config.toml
vocab_size = 8192
norm_eps = 1e-05
positions = "rope"
rope_fraction = 1.0
bias = "qkv"
tie_embeddings = true
init_std_o = 0.00334
init_std_down = 0.00334
init_out_by_depth = true
optimizer = "cautious_adamw"
lr = 0.000687
beta1 = 0.95
final_lr_fraction = 0.05
doc_mask = true
steps = 3436
MLP neurons of a small language model. Each row is named by its layer, matrix (gate and up: input weights) and neuron, and shows model dimensions 288-383. Each number is 128 + 24 x the weight over its row's rms, rounded and kept within 0 to 255. Numbers have three digits each. A neuron's up and down rows have the sign that makes its largest values positive.
After each neuron's rows, "fires in" lists the words (lower case) most often at its 100 highest values on Wikipedia text that the model never trained on; "fires on" lists the tokens most often at its 100 highest values on Wikipedia text that the model never trained on. A number after a token or word is its count.

L4.gate1292:093148065108136123142099145133158138120108102133068144101107079151097121090091120070114100129115127148107142149127151157124126109128121090137161148139110105145131156084088132117123081137133112129120111153119155131148139137170123104106141103089115122087129135096166110131160128133145149138
L4.up1292:100102127116125141124114118153140108103145076095115121130077153127135107150083178125120105149127092107069108099084118097155071089114156122108124133124131150131110122108112169112148123092141159092121151115126104155135163123143119113162116181165136158165159158125122137117170116113130127156
fires in: "of" 21, "two" 19, "between" 19, "parents" 7, "both" 6, "these" 5
fires on: " of" 21, " two" 19, " between" 18, " parents" 7, "d" 5

L7.gate887:131117082107162180124110114141124111128109139142119143119138106140176102124136110109123095134111125146128123151155160094136146105121161145117109100150125068154126143093117081118126120104118165119144115105127154120120123111147124126161155137168134097120129116160106155113153118136154100125
L7.up887:135098140090124070143102149151150155145140153097157117152122105106118159117113151137117113128139158121126161140064123123098092106102129141099160123137111120152131172115144148121140121075166148137167117136106130120117066155157137108116139149105123144116166139103122106155108148110111133101
fires in: "in" 36, "to" 11, "with" 10, "and" 10, "a" 7
fires on: " in" 36, " to" 11, " with" 10, " and" 10, " a" 7, " under" 6

L4.gate443:150147108130119134152109107124147139124107098111094131095191126123169130114088148118105146090092138168138156168124136122121145144066140121083082084123124109166139091111146136140191101113151122105115115096131147106118106125097104089113116167164146168107127106163132123135129124128111143137
L4.up443:131140125110140115129153140120162124128086173095119132092178114139132140140104139110125169135078121138142134163164122182101135107136131115102124111151162143144118138123117161146167135112169155165151116099115152146113157111130084119165114136149177177145127139142127147164123143122100134154
fires in: "in" 22, "to" 15, "at" 13, "on" 12, "through" 11, "near" 5
fires on: " in" 22, " to" 15, " at" 13, " on" 12, " through" 11

L9.gate1089:150065124082145161105117141131124129148126153127176129106134077104139135121147136137138074136099111140110102136116129102142117110094133148122115119123135109130141105147135128107148151145137155105121136165140155144108098135130115096103134132124162127125143128194123092123112124136138112109
L9.up1089:142165133122155133110106128100125133148160115136108185140147175163127106125118168169096131144144083147149118132143118154130162162161143113125113090096153147156120151141129111092134135173102167124123141145099153159121149148119132108097163072149101091120122153108134159130150143110113147129
fires in: "and" 34, "to" 17, "of" 15, "with" 8, "from" 8, "would" 4
fires on: " and" 34, " to" 17, " of" 15, " from" 8, " with" 6, " would" 4

L4.gate865:103123126152115119099129131138102156149173105155144108165147101113158124140150179150144095116112148088112125128132135142141100088101125098172131162110106113122137139084127136150111129125116109141144133111125159084095111171095159117102127107135159139130154078153100133163162121134099104142
L4.up865:159110125082134121090167154137140153110152117163132112114071140103111123088137178140132097133110088152088131163131115124143153141137122163129100130122147157120146142117142155107098118118153118137136132104141177127126113112122160098145101164111138135126098131093111129136119111127078131181
fires in: "and" 96
fires on: " and" 96

L9.gate1029:142150146063074113107118128142135159118139109109095128076122125137140091144121088151143135132119102101129131106101135098098109089078114159139138114163120122120094150121106095123123127119128131141117132114122105120168127124112137169107111148136131103085118122100107131075117119163119109124
L9.up1029:155113133142130080146136104146085137108112129142095167110153109147173162101142120128098133127132082120077159156116119164159110168157111183133109121160146151107145172142110133136139128115081141121140136083136128136129127158113105137098136104144161133156110136154154118123126100131129087090
fires in: "in" 59
fires on: " in" 65, " ne" 9

L4.gate795:134127126097118083145168140109092147098128166100122110128169135123116127140087135146129133143159159139132144109121120173072166161114126081123110101125114140171132103161124134154166107132117056135141123147117129135185136126134165083109117141071141103150099110133140113076114109124164130128
L4.up795:159153115075148150115119126152118131125077156095116103151109112105141106130138159123109120090135122100123128131121124124138105123100095122137116129136178137098141125151124095110145156136152130100116127113149115109103146126121106099100151155152139111106091135124086168116090146163071119122
fires in: "of" 75, "as" 4
fires on: " of" 75, " as" 4

L5.gate706:115142145134140120122133144134115120149136126119115129169118144130129118102129157145142136180151105092101100105114153127143178156105107169109133156120112175087114123143123133106137121128077113083092147117142139142112140128106128175112129067111096054118131145134135180107148140138166128122
L5.up706:112119124145137112116120127130105126088131147099114151080084140147180091165159134107074168137111118115161135137125158151152108140133115139142152149109161128137110132154130150130111145104140183116132112186149114108117121116129138195144112057163116094112125146173112113091086115179135094117
fires in: "of" 66, "in" 15, "later" 4
fires on: " of" 66, " in" 15

L4.gate525:161089091115173102131151150118135114168096131077147149144144160128153148124113155152121106142135122124113093184152134133140149105143123106111108108131157119104153130099130123126173136125138128118079106114136124129138159156098111077104118139142123154102164170141160144117136135155138162154
L4.up525:140139077154185120098138144142112086138117137110129133181145124196155091135113138119172141087111123140134117135145140170137144122144141139103113123115146139095122072126099138138125146120125176123120144111134128091092165121094114119139165123149163120108131159099122157125127086129137122138
fires in: "another" 22, "an" 20, "a" 14, "one" 9, "the" 7, "same" 6
fires on: " another" 19, " an" 13, " a" 9, " the" 7, " same" 6, " one" 6

L13.gate1290:136145114141147150140091178126100171140092097154124137094170103094098098134147158158108121108144124118150131153147112169125137158127146127133112140094112094101142156112160123119136122143099144119118117147101154145139087201101085135162107088152164094129117111096148145137120113161135139146
L13.up1290:142131093112150114142124104084138152152148132147113160114138161150101141105097126134151094133126124136186121098137141145166144124117150116172165142165173161164145130140134125131139086138118147110139149119121142174105145128114118158116116146122139097140125178150109094070127131135140126135
fires in: "to" 47, "would" 7, "may" 4, "also" 4, "and" 4
fires on: " to" 47, " would" 7, " may" 4, " also" 4, "er" 4, " and" 4

L9.gate778:125133113160157147149103142113155183168114109189141123102116097130112160138148095132085131087104062110161101169134128116132146132107094141103162100145126130135130146136140107128152095170139108139161151109096112109149125172141131088137130119138146121130139104154084107111150128110143102139
L9.up778:117115125122175141147125138094107132144091128123138136097092086149116118150127121086136098160127125129090134143155137134146140148144148108128114099106133146115134092106124144092168143172132138147159165133131125134130141091066162155094105182142117159104128178152129165140133116158091109118
fires in: "to" 84, "would" 4
fires on: " to" 84, " would" 4

L7.gate679:149153107096145143123129116142137140126126113133155132123167107122148147121153153070119104149077153134129122106165152176078110147081139144124122122121157166100170131116129138081111173158121131128118156132142146125142124136134094122111105163109156135127095113175156108170108129186161100180
L7.up679:139143158137140108116136147134112141129125122101131150157128131111124075156152112174125096106145113111163130164150144153135120122130114135170149128139117113120162141115085084119151126107103120117147115147163153149103135194160114145146142137129089090130127147141078140130110126135134151133
fires in: "and" 60, "to" 26, "or" 4
fires on: " and" 60, " to" 26, " or" 5

L9.gate774:144124154133117118109078141134091195165139110145137110160099154117099119125132136100089125111110137124104130108127131167171179134144132148107112103141127149138151122127135105104145146135095148151103141106092104128178099149160138108083122133100101110115123101127110130136150156131053120191
L9.up774:104101142111133100150100119127106166156079138154152141123146102144121109124126149155109108122109119144140150145173137120134116191151110105126171140142114201134111088163158121111129108163140128123144135121129119087135127123166125096131075143160137139134119113122174130143150104139140137155
fires in: "to" 54, "set" 6, "able" 4
fires on: " to" 56, " set" 6, " able" 4, "ca" 4

L7.gate764:115130123113131145131151123103164148079106157088119110086114161135115093136085125110139119153142101129134106071149085106108123166129119099124123126137118121120113115150118107129130093128092110175133123157127128182109134123099079115130146107131132138085136096096144128151093135114119097104
L7.up764:111094105117132121124132129102089133151123124105133099135122123136119110158136086097146144091110176098125132120144149134106095130179106142142090141123134193108059152108121142112173139110111123153131089112118172134121097109142099115064098114131092139101104126129097151147108157135118128153
fires in: "is" 16, "was" 15, "became" 11, "as" 8, "head" 5, "m" 5
fires on: " is" 16, " was" 15, " became" 11, " as" 8, " m" 5

L9.gate194:149104148136112133146137145141123148087141099138141105129124129186106088125120143167126143150123142184155076146147142138086144163115149104147131123105105108163134089153114115136173111147145137085175096115192152132138112178157154120139147147147111111123099106153134191131163114121138116124
L9.up194:164161156101116120154121118135118137112109120142128131172101098118166123159124095157141128140114135146097140090131135126138118126128130126094138146142164116150168129128132128133085153138163148088155117057146126076144090105159132173135125137174088150184187137138087140155176105092110152149
fires in: "such" 33, "to" 12, "well" 10
fires on: " such" 30, " to" 12, " well" 10

L9.gate738:144106125100127120091143155124122120179112159123127136162139109169115138108135120084100128141115115125117147108127174131128122156131139142088170093134124097130136134133159087144165116143159157087149130126125104147139121144131128164123139173139142151089134171163109168142099112122129098143
L9.up738:151117116174139148168089110161157137132131124163107093156118114080104115116158156127134154144086119097128143109121184134094143147083103109128112132142089084128141140136179090124162129100159121159132124144136084118141144130141152091117112148176097136103179162161148130141143154109135140192
fires in: "to" 83, "and" 6, "or" 4
fires on: " to" 90, " and" 6, " or" 4

L7.gate82:150124097141125157082146140095137181190154109116149136149158104171104098105127134131094149138095090160160110117173114106117156147080137166154156130130102099152114146132097100101136116104136120150132124136136134097115120148142135096135155100099123109102112091143136107149138149158128093123
L7.up82:197115131105079067115148154134184132109161102097115142106138116102106126123111112078092123122156109145082137142145159156114110106141111167125122139096129161123090126154154106096108138108114148086105113124087114125150101138149154114153124130144119121138146133130173140109187146151142158112
fires in: "and" 39, "that" 8, "only" 5, "have" 5, "a" 4
fires on: " and" 39, " that" 8, " only" 5, " have" 5, " a" 4, "ly" 4

L4.gate559:180098113160145135154131112113119148107169132190117116120176110137100111125130131143175141125099097143126063132121174121146113118142105119129144109116136103133122121179128140140167141131122133131125104081180165095159128120126187139141118120147137117118140148123154055089127147105145137107
L4.up559:132143141148106139163123128079107112105097131119168111130145133157171164110135174125110077140099175155157160140123130138121132145124147153138128148085122148082153140123110127150122128117134108073083131100120097132089095115120092141134110133107144117157189080132180114113098127144163116111
fires in: "such" 54, "other" 4, "be" 4
fires on: " such" 48, "uch" 9, " Other" 5, "s" 4, " be" 4

L5.gate43:118073125157120081151108094134135110128132158131135109114174126173167089128148159096111158116107165129106125122129156194151174095164084125165131126142132136115120132147126121133144102158119058121138106125136138122139109147130166144159125174175149123099134133136162107103153135113130141128
L5.up43:140124140207186105146112132142125135165104124116168113132140160136134106141158160144154148117111095128175140106138144088096131120148100125140133110149164085130185117112165123108143111135129146132102151109152168115147150129129154149157132127164108146149192101187131127134156131172148137118
fires in: "was" 18, "of" 14, "is" 12, "s" 8, "to" 5, "not" 5
fires on: "s" 19, " was" 18, " of" 14, " is" 11, " to" 5, " not" 5

L5.gate483:128159142162114091090124134081162147137092105165139141124116171119111105170120142136105139125133148140104140125152137092174140087124135164121146115159163096115093151101119074108122128104137111082113121170121115123095140146126138115092125104100110077118098135104154133082118147107139126119
L5.up483:134125128117118108133097167146139121140145142136100130084127113171109111171139140146129118125148167127125146115124162157142111115135106152149120106182114102121177098111120129095147124142081119124098117149133105121153159128112145152169116128120121148145105140120174118068131131151106173130
fires in: "in" 59, "of" 14, "prior" 4
fires on: "In" 35, " of" 14, " in" 12, " In" 11, "or" 4

L4.gate462:146156136194150112114152091156140174129176163172152155135110143104125097104120120128146106129181094106109148143093077128102130166154095159130109129128140160135143098113138099139129154076128142129172169110126118105119140165105139115152149144138176111112135129140136113097160103120105154179
L4.up462:125131118115151130141124125132166145104127089122137138149137133122167154137132154152085133153114144149169144125119143127100108124152125159127121144113127088114143092089142162106138166156125087139120117112079132080137156102106132120144137138118142153091088087155166113084137120130107129123
fires in: "also" 18, "year" 9, "later" 8, "then" 6, "which" 5, "result" 5
fires on: " also" 18, " year" 9, " later" 7, " then" 6, " which" 5, " result" 5

L9.gate361:133142138111093101130122120132189187115133136196085113128119139125111128134124155118083115153142133151142096124119135127126159172131122149145158105170130176168115097145160127123104122115123129154166132106143093122107148138139162150154120086135132119154150089142116105154142119107115146058
L9.up361:097137174084113115172177073185120184111155138133107114074124138155083104137160136172155140152138135122149131126126107083160122137124150123155126171116132106128139124134119127136122178154137120133145134138087147109100094146129121096124111148117156132138142118164115118170161116132116147106
fires in: "can" 36, "would" 23, "could" 10, "may" 8, "to" 5
fires on: " can" 37, " would" 23, " could" 11, " may" 9, " will" 5, " to" 5

L7.gate1086:120123105154154103160166127104170139128154147134140137121167109152184127127097075118116103120134163105096040164124121112108109150091126130109088134138080142120079092169136121155135198129161142094088118136108160131142112147126093108133124127153118155137099128139117153093140157151119148159
L7.up1086:138119106132149121098121161131140101162142149150124153153119116110128122128128140090104138101115091157137123185131087155129120139104123135138141093142074090115068112107144141112125128149141161107154117176099111157119112158128149148103114136128147160114136127167168098105141092091152155128
fires in: "a" 39, "an" 15, "no" 4, "two" 4, "until" 4
fires on: " a" 30, " an" 13, " A" 13, "A" 11, " An" 6, " until" 4